Part of a small language model's weights: 15 heads of 32 (3 for keys and values), a variant of Adam for these matrices.
MLP neurons of a small language model. Each row is named by its layer, matrix (down: output weights) and neuron, and shows model dimensions 176-271. Each number is 128 + 32 x the weight over its row's rms, rounded and kept within 0 to 255. Numbers have three digits each. A neuron's up and down rows have the sign that makes its largest values positive.
A block is one neuron, or neurons of one layer that tend to fire together. After each block is what it responds to, as a language model described it from the Wikipedia text at the highest values.

L9.down347:055064110140099163097090105131109186103119158092171155176093151089151138155129095094117067083206134157113124145136112127107124112110096153065113128132151075138074110128077144100075105160145116159193146137150096199092168145123119198106139147097128126176141140071104165121097181161127089152
L9.down359:150152108147084136175124189159112049061164156157169074156130138116138170192077111088128116118084138140168155118136141120195128145145115161118163144130071084166149178165141173146103132085112103160169140139125130155174205064110176150119150152156161151136142118115147147109157130136132125131
L9.down440:109186103122151148116169115168177144139157087145083102087142193098136158135214089162146118146141135079204090157084138124114127110114086104097133086159158182165162132120146135087146145136134111182071140136108130129129134128112113128099121142092124131090113129093110152137108149115133153147
L9.down489:130177048170121171120179134115125157083134158173125144084057087159151137138099155135079150095082164148167094132101132104100071148162091124142130114115079106155132144212077168141112124204126091116150110127155127161109119109133148155089107128168144082210118112151118115125120129134157099149
Coordinate decimals, table separators. Strongest on the decimal point in decimal longitudes (93.69881°E, 1.634722°W); also squad-table pipes after ages, and prepositions like of, in, than.

L8.down14:133096095163102115134140194172135159071114125119162151078143111118094125103125170068091109116119161077064062133135121173097103109084116135153110230116125111119121107114099136144170148148139070102102155151147135125157148142090116118109173138099099145101129191119120150154127161074172098112
L8.down28:141125100137122099055139100091162111169131083124103120141108093113161146095054144093114132171113088087140118115131155131150094125140125175148110129170131100188100159173127135216129128141150114109132135161160106107174121072115171068125158081135071111167105110146118231109114077136113105106
L8.down92:162074126163136070112130191190160110146147109064155168138090049122122102118112208115130171168089143143090098206174093136108167150139118129160082111133110108100125137178166157137114146135127139091121131147134113118091085128059116122110100174099033118080145140096177101143094112072123134135
L8.down94:088123126157112136147119126118139066096113138153128161150129074162154116163084184148133102109109097107143113129187118149113153120130106117140105154095147106157119090141056133082059074151118128108099204162140161113118045169087132139136119144086131101142091148131090122195116117154092227133
L8.down122:135182133104096071103118156120097141111081093103131085119137084158116102104074086079138121157133132164136086204091085118062138119126132146190108085116109112091117125128078134127097111137134121132166034161117133126177106093127104118181138113133150104127088115106082146111128149110169120110
L8.down208:064134179130106151161117196137154096087129114149127084156134136120133154110152120145163129145127151129194122156154172131158116147089157097139127079123178103149145115126123151140114070153135108141142121163105123140128168146117096102093189116136102144090136108024162137117128150094125149115
L8.down209:124171113103070155165123094108115124057142115139124161104108163091181173154104072034124136070111111113147134166073078180149141122131107136178169082157144159130124134142079137129123093066141110148128131085146143106122115123116147096139112100106176159141172153146153046061157165122157154127
L8.down215:164092113126126165140076064171155094110181167099155124102118134127179158093070114101113092122132147123094103088126143151168109177139132154126107113164173163209131096114147147146126131078128160141152127083156147027089182121135144098137179098165166097081156059115137153131103129107160119146
L8.down291:080092155101076146118081194142107185137115122133116147107104111158156148209092168172112129113142137144110101123100068071155142133175113114106061154134127126135176139154087142071118084178141176088132141120070087117181191110092054079058116157188123157129136117105116135085132134128068129155
L8.down325:120137194145162152119126078183118087083127112100112118132149134133082178136120142097101149108092144146093174148126100102190129112085082149093123136152187109122122148137094096104065141108122115104086152150065157090207073064127128126125136151147056138141119141105108167120124137154148126148
L8.down347:174167136141156124151120127105138123184041102112140141110101097142105107140080162131125153102128152159119154123142152110135169094074086161157099090119097102144112103137155190089150122114156128130138155179116099122100119176121133099133102120130146122144166119125098098068107121127188087122
L8.down365:137115126120129143125101116129177107113139102158106102202086107100133137148073131081111150115120135209126111177176184096153124187146184151172124136110119093145121166105117154087123118110163166080148137094072145144132109096107168161158138114113102230114125155129115108169098071152090175113
L8.down375:152123176099144102111153151088090071117180143193116120127127142135106158139125078133080093142120099137169156135168165114076093092116082090088170130109122192150134089131103177110173114127190120086158139129115105159098118127139161150150104100220108079111107117099094111108145139131115096153
L8.down401:136125093106123070148136118109123109159142172138112122112090185147136136168177149151159123155191158124130139101184148079102119122087089143087156120106146121144134115138147215109168091184143119096166144131101118100143132123106107131122130162116178132063144174118165084110110114110148123122
L8.down457:169155127149130103097134116160130135128170105113069139143113168168111164170141189111116116109147104063181082126100123145070129118178088141121104123098111131110121082123163116144131211169115115129193070130179117178190117090139105201185124131108158179110128115168130179142183108064125129101
L8.down468:149119120190131153126204118084157133166132109134154160113104181112106099155148177143093133188163128181153156176102147106132143141166103133068137095119124125104057098122111106108191152159077184156071125165131111141154117070127133140174157124098098092129133184142077097190127153070108085165
Predicate-introducing words. Linking words just before a predicate or description, such as be after considered to, is, as, become; also list or table item numbers like 2.

L3.down16:163122123154091129108143108089152093121180120145175169150134088145090145162132181123105132152160152171146157156144118104122159094161113078110119151155158126191122132141119141142101101135076155128115103164147111177076108153093143077145150085070115147116125096103127113193124173196099139135
Numbers in table cells. Number tokens, often the last digits of a figure, inside Wikipedia pipe tables such as election results or sports stats, e.g. 93, 38.93.

L3.down189:107111170137121141080136140118125095092109072111092157130090139095117136191120131106140101171130154102124133069126106126084133095172072103099117111115159106108175145121159113150093142091154141128154149180122115127154152108063099090090138176146172123124162102089175112085143093163043182133
Wikipedia heading equals-signs. Equals-sign heading markup in Wikipedia markdown, mostly the opening == or === after a blank line, also closing ones, e.g. ==Career==, === P ===.

L8.down41:091078149107122135072125173145183092131131126146142154135076104114144065120116119108128159131146130106116131195159073175144149103143200151090161086105141160113111162102168149127080087179173150117114094088155094140146079117153155122146123138040131148107088130110146054090136121140100159119
L8.down72:089147116116099135142128112103107088154203091143136134118024186076072084146196119166062183123150116121081146170094148099134123146142160124166149114098169133168139111130149126085147160134112113117077138126078145132078090091173147139167121150133134134124125106138116130115137095069118128192
L8.down81:121131095136128199093139123110134105081118126154130127043169185135128143144114113111105078127154112131156140161166160083130177118149102083188129137106153132125154147117067095190128145112126148091091162158082105131141107091186140119131120176239152150130116104146124179197120161132167139160
L8.down86:117152119136101135114130123165169079152165059076112079097136173178108173162140181114095103107129135148157073120082103132162168089144121103085116159109116108135173139110113138112109152110146136099180100152092163123075153095097151157222141171165152140140145128103149121117097112152076119148
L8.down195:081204201104174121133082128073165183096070120097158078135119124157107115135187091145141192118128138176130093141101113181146135126133114120143136107159138130102076137132157105154114168141133132063136081159130153148096186120094161090127180143121139129145054153079171114119155115083091151158
L8.down212:120132183157070142146107153139115120096141108165141105150133098121139121122147123089145162183136101147191104110115164124123138150132149109142146106136108139123136111137102102129159107101076121169144070117151128110102095140144150122107120112087164125138138173113120120149155178160166050134
L8.down259:112195105106147157107071124121129070115130169107109150161195039162133185137172088085141155126138112093137113098125124125137152100154145136124126099143153172103137126115113106149085129079149084169080117113153164191083144081126072126161128099130160139211164105124142147111153113163061134105
L8.down311:138109117123143167100114155076140160108113164156110177099100113096159185150113122117151166142106117115091140099120181170104114122174124148125165112187097146178108135142157159148093154137131100134081159138124121173134179132128169115089106130167094108159154200116137130089129192165141136146
L8.down361:131180111142120092130159134132090139084211138114085185144170121087134162126177171133125165165127130080088144123094140134116107116089117096138120154159084175102111133157107093108092111153104132204113097191081121108127154087154222176141096133071074090157059141128178098118134164115162122161
L8.down383:091140155172159094195103151115163136092068132125154143151128105120140105174116158168123073178067070127138121115107055174126141084099178144174095123142132176085084102164117086101046147136104148161157060111133184140144108129083149079077128147141106058165100123076122166115109151134121144150
L8.down399:099171139117127153143188151127185126117098171182159137162089115138163107093159135103142155144082143114132119165085145201088051124128125118125130114189157077147126170121086144089118135081147060123132142099077148114125146077165114098085154105118094126142155156174120142104176140098113124135
L8.down434:174126095151124156154100085134081136148144126114129179140168140108128125099107118117175179105159086108095202104114158116108126234089131114108189119142082118121153151181086133113136104113151152177168142162180151097143122141124133100113124167141120112131124162136114080106144123138139127072
L8.down436:129167155150146130064133146065166160113149142133103157131140173153136120146115147122094070139125133096083155138177154127087102146188142133123136101141170157119151137186157207092119152107111095119127090131118178100117122096125124129099145146099147101166125183123142135106124153148155132099
L8.down442:085138114060109145080139103127130128137170080108132101134148139112153109156077127141154154151180192139186156094125148127113109141165061146106100124142072135110092113164097124142164138145151117146168158153149166112129152178126127064178139097147137182097075102140114117128135140133143141146
L8.down472:153118149174123192098162165121122142121169165078153167131131200101105122138104169057097116142193153099104143110132154159121105149134097098131184161090138126138157125142164167105131134105127137125087159139162109170121110185111128098130135131135098110168154133128155150125125098083142115169
L8.down474:113117126164115097134133103113159132124200143176140108109084053131123125163161166157133134124131114141151041131117124169123109145123098112118111136090103100111109147145093113078067099128112116203100082124075155127104104146146196153080140128118124151171128112135064118115147157131116122168
Main verbs after subjects. Main verb of a clause right after its subject or "to", including final pieces of split verbs, before the object: enter, sent, called, formulate.

L9.down23:125159120110088130130149151165173098102106166135140132102105123107136158117136165109123125126126116144154147120170135128072122145113163112135166120113127138112111116125155166104134140113138106145113121148112111110095164119132164113116109138154080094111137142094101131155141152163122146130
L9.down30:057128172119181160146094142131105165086112168086156103050170130104110153128169084114098152129148130120168086142115091172110107105162125156091158105132128134126121151109122129120052113174175142161132129101101128172112130094139181119087158150146143120146169156117110102126141134088133115156
L9.down254:129138110138111152119098129147125109050172136123138121171167101114095163132136161118116141165113105108162129168091119088136125129169137206156110109150143093090125079087159154151129145152110105140162156147142112180125078176118118207137113122098154131112114100123108129214052116151141168157
L9.down425:140126162143162125117126127156107129132136135147131106114138161177163147131099120094133157189118166140090090100169128187114116123132120073172093137119127074136160124170159101134090125117126117156195107163104146157127157147118143110150117146130158192115140169164093131156044100169156083103
Transitive verb endings. Final piece of a transitive verb right before its direct object, mostly in plot summaries and news, e.g. rescue, saves, accuse.

L9.down14:142104125116120076099147120112125119106102143143130182077125121140117126120097122152112142098109159143151120182113114105066106158140200115076156086126100165176115163114169155130060120099126149107133136048129113169107205140139096131101149104117109088073136094125110163104137155152113098148
L9.down276:125147144129152158103067113139136121159153071177089151122128107109185140128083160165102063145185099153114136051129116080216115141126103129147195093170152148132085123073167136168164074137150062114133132062141131148145181127147166106107106187110088110155192154146125137143108164159169131179
L9.down495:111082171122109121112144167113120157137134172148111132135131168137144116091104085146117094108107112149134127122113083100060108195137089141153169152092088187108078129146114109092125137150154144125105151124090161103125135133133116128124116083078138126125119159136109122163084165122180183142
L9.down498:124043042150185132168151087126120085144141180138170123138218098105140095101170082116159150156130100141101122087141106116142100125148147126107121120159091086116144162136103088133139093110132192128108146113132188134110143109172077058069095139092093161083141134065076142152129127170137152171
Final digits before units. Final digit or number piece ending a quantity right before a unit or count word, e.g. 60|7 ft, 55-80 cm, 100 hp; also table pipes and slashes.

L9.down80:108141133141125176105115130127154144115160145120171106072150134158089125121138142078142147159134140077181109115066136161115128145137130112109123139139157095136122130121087108139145138122092125175134143118131152143133152099125154140149145117163113126125129107137120101105115151105108108110
L9.down193:041073095152121167118096141106079124101131126084117149154071152095120067104079093120125145135159150095109112184151152111116085173105110097150099116110135136101118147111167108144174108127158150133168117089098143143139150147172155067105098162176170100146153172115151087085143070146099085110
L9.down294:164139128082101105103123185090188118087165129105072136160141123118132074194163091133151115125094091175149118157140138085161129135156160149111120126148097143142096113165127134157083101122122122151157103131089126113148098137162059112127142082089098075070097131101158131090112116088145108091
L9.down396:138091086150154127162165142108146115166104120119131086163175126065137143122179116131087104144119146110129124125130042150164128187111114164139144089167077059099110078146089147120133159054148090154103143144147149130147119164131147120117097116128118136082077110100126105205153188152192169133
Education-history connective words. Function words and verb endings in biography education passages, just after verbs like received, took, or pursue: received her, took his, graduating, completing, pursue; also weakly table pipes and list breaks.

L9.down198:107109160131178144091129154167150050139132136197161120170140105118087101157093159158150123188145099104142111162121151181141167145106176075128128113104095164127102123143166143167179087134120136105105102088169126090162101114032157118150163085089116162071154063117150132093102108170140148093
L9.down232:163089124103110105138161086115107111168122108088164119163131142125082180137087172060153159144177128113080141142116118117090198161055113078086088116154119184115084119139072112084109150120126132140118083067173084096148215152134169086145116092101113206095110154170179077118150155190111138135
L9.down391:173111146099102141120098126140134158130118144130161099021070151086093159162112133187130088121115106110102118119114119136199087111122097103082115128136154121174083099126130178170085138117130158195125129112089127111144076051119075192136119069146157129151090099168126167145168121125119129191
L9.down476:113110124124132153104142136151167104123110112104108125149081116123110107121154136078091112097120132144102132113134119140143172127124132119144127132155129136131141104133123108106124145151111128147151141124113089118108201113128136089107147182119159139098154136163119149137174153152096135155
Section heading closers. Closing == or === marks ending Wikipedia section headings like ==Career==, == Early life ==, with weaker hits on colons before quotes and table-row line breaks.

L8.down43:176105124156135156190101109157149109184087110188124095121124156168168138149121112139158144156121143093148122180192110114107214132133154123129156078136112147115084096138178142123138130138161139169141115144153116056133150205116119110130176141126168094105122187108140147166141128121128147140
L8.down49:159148159105097126146074074139100135242141103118141096098158146124128169111101063137164172094085173093122141085105121179121065095135106091154177166061115114180121142141145093105133146213142115119126081087103159162095140114091161128152120148154092115153140110107146109118088171092113111162
L8.down80:104114095130123105141119122130158113145107142167101124137108125063138157154111158076171108085111149133065103133142121131101151148164097149153172152108093144152122148129124159128136115140115143166175107165132134113196136113101133150103120112119132119101135143156112137166149161133146145155
L8.down82:127162068090110116128151133098128123123078099169121110101153070124121134138111145155189189142103152124149125095149101139123121110154102130131084133188179157083126154072140133124142111122138079113149149139123150157101126128085106174144093128190113093136136132145127125153145158119149146089
L8.down99:129121150093143085149079154093163134144164119142140121132094113061099161186206150168136147099112135121106097128133161181091175130126135103101114117103137080129107103147172073109129127094077152144099122125112098105090127135144114091146133163134089071092161116106101138133150140092097055126
L8.down221:113121085134152086127161117157118142098140128088119173106124103111154125079124091144146149124141138168159087099132078091149128097163069171145093128161141172121125128184130114130177100150159132116173096132101102097124132188144114118127149129113099145077126163192138119161144135194191106158
L8.down299:156141126118088135166062163145156129130088109133142143115112138090157051164079121138205109125145095117151133117071106140071137129126121083104121143163159136139069163057064109123133078125131109138062111114134149132079076094118122083097100132101151112192147186116149132135146104124091096179
L8.down303:126045123098144099137070110102152112147191078116143135136091179109109106106108167116069126129097096190155164129117100171124120111099122078055139073122102158071156094144139156093133142113188149137124113185158135123135142119102099128111125145189121078091089081060096086151156189213136112117
L8.down309:129090137148060132136093084161165102090141115132138136170123084159154148144086115145178139102124094152177142067069165053128073174115104136142126167169098161134079093111080114162084103092083124131118179090103144075139105142124131121129119098116130060146084164145148119123172063108145138108
L8.down316:141094144108099092102108142170098145171128146080085140093151051137122077097118174196112034090148167125123113077140115110164101149121067132107119128134120150117064155141160099116208125143096152143126108088130112130120163128114144180103082152118107156138140069126156102131090155129142162050
L8.down340:156103159183141129134150154103133101150147150143137147093073183125187136147114093124129092124133105176161133124138121139174143104127103151170084149121117109170142118162144137107177104111158100121149133115071130178089163181190125120154112156105176167169090145143120103098155119143125082116
L8.down418:169108142107178117125132079133141175091105144105138130103194118051132131100152088109133186152102144117098170164102125133123086135084180119130100122152188152122105142081117156133143141164149161096148156154166145132101147094045114114135167148127139102115120113124150120078165148153133140154
L8.down422:123140176085125122106136093100074131127130088123149132108110120105183057167166130146175129112187067122184149141108138115142115046163166129083117124091140134162116104137104149169110122132163127124124168112112127158136118112111092109086136127100127113154131154040170125149124180136059109082
L8.down450:156156138125091180090114101171205110101167137141143139132095126077134100141104121107115106121146111169151109196093128138156118141196073104142150093130111129103076176105104122169122183093123093153194128114166120099109164184090161134119087099152138156121145150100146131115162082186128154193
L8.down454:198164103108087150147121066124101152124147106110156111104113159145104123120121065099131131090105092131165108192127118170086120143060095121134141130164108108177111124111105063151128150104125093109153205132184204121111148190134120158124123146165082089118099132091126114132147171095155078133
L8.down500:164091128117173181143127132099099124144115112154115148160099097081130072122146134111099160118133110218077115161077207129156084140124125186129165149168184068122123115166119104111126158063098145146113119152104162179178158129015118157151126126119182123144104123105152137170143153113149158149
Section heading start. Opening == or === markers of Wikipedia section headings after a blank line (==History, ==Geography), plus occasional line-initial list dashes and table pipes.

L8.down11:140145120130107147104124196136080088120136094080150091081139125105106190159116100128147126125151118097104120085112133124072124144106180155151058085111097151147101112132100143164170054095127148114136100101095144151164136104145073105138189117142050141171122106122083146082144184099128175113
L8.down32:110119135168094205062151108093087151083153176125125119169119123125149104179105189131117119169071099100130145154139136146099169078196085108116123189166093137146122158081113167108148124140125134132176101116166109147155158176164166115165167167182146113134119101142141135096150118154131102138
L8.down113:211093156110112167167139086133131080056135081079130120076137149138139122034120122136076134134102135110139101133110126113146143085172145127135081153146103107166130134109189175126144091108091105149131111076190120120117170163083136062145138096077117137110174102166158115163150098131106098112
L8.down120:174137133129118132115186111142153124114072112122123101104132181091154127123037149122095115161109177088173146154156089098170128145155179081144135168119117172107178103109121069164101122098098118140156114112101119137119131080103118116130161109144135103141096104120165139068091206120106126168
L8.down160:172118178137143204179118117139120141138119129147135149083157103162145109103142104136109145158104147122164171166165094127178144166093158167114150080161092151086140129111182128099119155062111099126123151119094092094122127108125168104122156135162145146176132130096095143088097144114161107139
L8.down178:106094177141150159123082123103144162107153200115172174119076095117159100166146112101115101122129121121138136162207082177138206119120096149137144156122121083091102197125101104162123086116128155093114128221096144128181148097170157111087141174093132085107098156091117134069137081196142115049
L8.down204:128179140132121167107130144102193154137122097131101126068164137153162157119101136155138101115153148067155118142155139095162087079190174174054174093170141114184118117164146144103154142100123101127114160179059141091186152163125123162151133094115132056133102130124147162106191136062127111112
L8.down228:151173129138106136105152147110119140163125163114092149158117146155124150098131159148175106139120140108126170171155144150129123132077171102147129129121151153100167113100119147107174155102101157098123097159155160127078127129116123127147105023147121079121088147098103131059147101116123144091
L8.down244:125096117110091102157121130148129127137166069129142156199105124118129134162136119148120118104096092127140065119094103119134087123127095162051083108113115128057170138170086114102097087158165110152153103160109110139177124132117073125106138113110064128117141152130151102127113079185095135130
L8.down252:116165106185151167124137145149097161084039167125116097120166099176105127118193145140070092104138121124188175101159152118166141083074092115138100149147110129106142119133095100174140130125126139113145175108104093121200174089110136116142113176176121124061064063081138133115116161043147160078
L8.down271:158076121159152190103146110084080184124089158095114152186138129118073167128146125124111143149152111166131113099119099098122167115069111123117122119098156108117155107137089130118178083135126129099144116101175119165126156147117101116119166093116110132156120101079141176141160141098122143106
L8.down277:152132178136123111171176148100143129025149118179108105137094138102127191175138118092131143155196143127084104131106106124119123131093089119141132110111112169088142128066172118103130173120111134102123164116158066111148153118157107112160086148131098173172079135080140140100075123128156161115
L8.down280:137119103142115129150150136084080126081132105125099056097139156153093211143142108168184119148135163123124125160123094145149134087144102188129109108092117059148120115218176095136159198095106117099145163139119113134100120175137170113127202079120086183144114182153106177176180160134128076127
L8.down313:139137181067098136135146125140155209157137121154135088126100061109110164109136133129133108110058085130109166082121091125144136136131118127095103153147148165112083172109136120133145094082053131180129097123072066078155159089124132150154147126117129118084108155115149089165202126153173160072
L8.down395:135163129157181117066189104112146100135167117111128175096142088119175166133106124125188118155122127135154069113156110126116162108131124134143144074172121078155132140123047177109168131117136065140128126137126105157188114135123112110112175131106122141201188124058136115152125098184147153092
L8.down400:133169090073094135150133089126160162104159150100134127121126151166149180139113117127082172088104151124079105115110129137157152114139093121135083144135160175169100085152149132082127140078083174133108109103117108087101076201143122159145165092145150153126154148138127162121083049124151065135
Education verbs before institutions. Verbs and prepositions in biographies that come right before a school or university name, such as attend, studied at, received her degree from.

L8.down2:148100069137159204121095097112150071120112187100125180105136143110138144139184096145143188141152104120169149154127123112115119160173186128109068130152194141081138080095171128149090079148154134104139173118103147195088138137133107162097099100127199140131182149119099103178141167094109140125
L8.down93:132196132104109062128118143117147108104097192178133118088131105097103095180136138142120103119131105083119196086107120126084128096114119138152104143125134132136111131180073144208150138222131187101179116083129045138161109193065112161135130151155133148129110179143133186136157139120174134101
L8.down146:143177113107138156128164120122067113196134119146226076136093129080095080127103177118130181147151101140095138139104199137167112104133121123161096129116096108147119107145104134152117170145142077116087123098143099121099119096204117195102150158163126153107081125129058154154135110150128146106
L8.down167:130147114142163094084112099155135157164162117163158147114123128078141105149134145104116134151128142158169161092115086116124138094115118163039092130165157088072086164171106126160076164158069150121081129079138140151152154106151071070132114158151180118085117150071118166178118160083174131047
L8.down185:129125115081073086115117077158143124122112155121072117079130105131129083099079104093082141174111139130123092091135175173120152160192111137115107141147057077156225071181139158118128092099119158171112100129137106142103154167118174132146194133148116111133107100195115108147109107156143110172
L8.down187:100113090128152113158097152198134126102126134172170120153134120157129156134149075153128126145181139221070112161145119144104108070156102137097073134104121124118105108165138178098133157173096152105127181116099149138138140174132117099156160185142166190138129133140187108136104145134160146132
L8.down257:174158167160162081127123139129149108157147089114111107097067127105111115080122135114081143184157122064145173171206080100136110148162111172149096122109169139222087108187103129130099118117135168130116124063151086149109096133149092141130116123158128130146136124156075122141150115133167130128
L8.down308:136096126145142113124178088035140136116142113158130132105142130161078153109158133134109145083140157095095159156110119136144145144205133134101116111114141076166145183165129116146142092151066142133117150171130132169133099141122138154104158166154107132119138206109122134113104129115150161135
L8.down355:131157132121133113136088173123130152122079121080130126164129102120185122097123044108067183132088105100165149132112138154163077100136185124089117111156090168091107120100121115128127086095084101162166160168129098110152125107152124155144155118115148185100101102108134094106149117115167147133
L8.down362:158114122134097150091073136180137141093129133169190155088129152124105135082124165134102185122104119055184091124090141147131146150122108099126081109165167133077122121105141092133110191164144138155102124138149216162196120098070083096127170169093130172124119116099085151081124149133153082181
L8.down381:099120109137162071112140120122127145120189142117126138088108144138170078111117153123138086122120124071138158164128104156100068151140112194093115164171150156142110127162085197187117164150125133144118089135179116122160159090172154107097188109104114086086086127157079136106099149135174121194
L8.down420:116107136157130124135168106088108082142158183154092108103130112095110078112139163193103117136141080120170162138183115053163125128130123180138139109201057106174123082114110116167061117118124171153144110074152107128170137137143107083112194075114111110130099138117134148133151086072139099160
L8.down432:126148138128131137144104086160097138142142134068129125085094123133134157050100141081066059156142070123151138138168097105100108148067128165173173158135134106201106072063158105124074159090119094121122117145157089092166137133132154090186188104115146097178096150128112121128092100119112118053
L8.down487:139126163131125115099133090160128057176161116096140113145129112129169152130163130089146094159121114123172135154132164129116098092066112126051134129153145161111106144102101146089127154156124134111123151174066132158086096102060148071127115125154148152155086122131147112152098155117191090171
L8.down490:132170106190136094097104142114153130134180134196138142156157085079127133161080160121157131111107146150129170162113094161133128085140138097125149141145101094096171105169133146144179174124069038117102163157090096120119091090122135103155120087159056105099093126149118133052106173116121113191
L8.down494:129120157137157180099099138151112139149175103072088157157091141106101150157093134075102070136085128125107123167156159139123133150161136156043152121087092148108133174165080166199057080095110152122154134166130125092110149144175112111133114113127139114175143153112081138101128133049150136151
Place/date connector tokens. Connectors just before a place name or number: "of" in University of, "in" before a city or year, commas in "Dalton, Georgia" or "51,994".

L3.down8:089158148139183143077077178136178126101119094167120083149071155077128133151089193112107106154099115141139128061141120123172107127142133115087110135128152131117128154088128159117070117116085167116131098164111112176104111156146167152104082103154109116181140138128128141152107119125087140122
Past-tense verb forms. Past-tense verbs and past participles, often the -ed/-ished word end, in factual narrative, such as released, fired, launched, demolished.

L8.down33:189109195108122117127144141087120081130154149123151134090166081181155151068133132104168109078132110139130182106147118103087109100143135145157115073145094139152117126166100122154147092169108139159131112100113133161124147100071181124150085132123120168152100157184125130131095183129156117119
L8.down84:127127160206129055159125104127068132099090139099121163163124116122133126121085084109127129088161103160106111197182201113100098090105154080160148098142139111077106106112057142145157164138147163151134107159111091121170090170161123118101114077160037094103039130145154139131167136114106158110
L8.down129:108153098106141132105069104150140134141056115067110140119132119155139092146185146167125122145104112140064152132129083106130077093159102134071178186142164111129144121121133051159082166089178130124188081144130046137042128074102151138154134129125109106101147104080106112123110103128174189158
L8.down151:101126132167156140135097106152151128041125173102139125162094159157138127126090113130081108158064121136121115178150123151168094134118138096059119090138150096169102095144155115170125197055142130046070190152158099093103089141126141097129098124193172096131123174156109164160101117145094154120
L8.down152:110101136134106078137136132117122066164206147110157141183108118092064120155133148137181204065151063127093181100114123117142146156123143119147096191130080137137143135116163142105105171166106101152096172100183125147084125098113123159147147123129137136108112161149101121152132124130125173127
L8.down176:163132101073100148167062123188101158147143197120151116154075095131166154173120161162170111145151073079101198098059110132086123063100048132100133128145086141176137104152150128175126089115096129114095117139170111155150133141193141153175101140142126111107094103137173139124124106101134116156
L8.down217:147072080155123161132124167132146107128073099122132172143110102066171107149116072123110126156165124148087075196101132120129140142082122176151133152179127101112164124097168126147135135155145116137114129111082167124093112155085151144055102119112107160134086133087145139160147068171143144084
L8.down225:152139128114149149075107130141144118105147138187129159088089149101151120085114091178139145110174092143165157115135166152127115083122113089164135113129120152140106138122119180181157099126149114111064174081135131072139164133168142077166100100111123136126129116133096064094184171189079158139
L8.down256:143139101156126159147128153128111161129130108197108157084144148132155058136086103189141109109124112147147184134119211163164129124150092135125142101159092113120087118149197152119147170096118149111095134109164196121113149161162121099180158131106148146148070172119091082114168135124174117094
L8.down275:153129136150149139116214115107122126093169117163155115116146163117147141100102122152136095146100126155180156109147182122177174162194104174084106144129102140123191139074080104107164145133092129140122115087077129156125076134100146156146168143150073130097106152151137091218144148137104127107
L8.down326:152102066123174111119139088134137160147144159110128110113160172144111115084066113078125119153136172151115132114161103134150145162131188132112088122118153103104121121075104082171107097113129149092131128162153118168135101129139136134123180104110081128139139139094112107163144108117143134128
L8.down348:152117171134140120157121187132136128096156158140068120189123152086144161137139140101172080180133106137063139102100086145083110122112186152137149134153123104142153146093154127083066108109142160125124071102125027178207120151155086135133141129109173115077148133145083089148091177093102120098
L8.down358:114166133093126167162103111121104154129138126141095159165102100111134119133112066113152105065136142135151141183083091175181134084109119110077152122112152179162111133131114094142067155122179122128168169091182057199085117162137101150113171101077067172107132067110074086092131112112132115132
L8.down391:161095196114152139127073144125110110136146071105122237060159129169058103122137156092072134118139111112096192105138107105092152170118111144190182074117135079164125115168079140121166148106117172115115106096132144152151105090078127137210097169130131103212158071150139158123121118141202093160
L8.down406:172166128147157117134130136123127055135110118165100081157167091146134149171136119167161080178136141139153168143149180112129154149161088141173131135133092130047154155151114103138149107096130110123127122127013131135216121126142116126170127089112118134177096121088134195168080154176098066109
L8.down463:116135124160131114138129101120145175160106176070205084089172117142122090124098175084178165138148129202140095125166057155112148096174182088162133028142216049139128096109188134176131136188150162110129142164101142149135075178093140052169061096123113102118149126096173068120102136128090185124
Final digits of numbers. The last digit or digit group of a number just before its unit or noun, as in measurements, stats and vote tables (152 mm, 8,000 Marines, 5,392 |).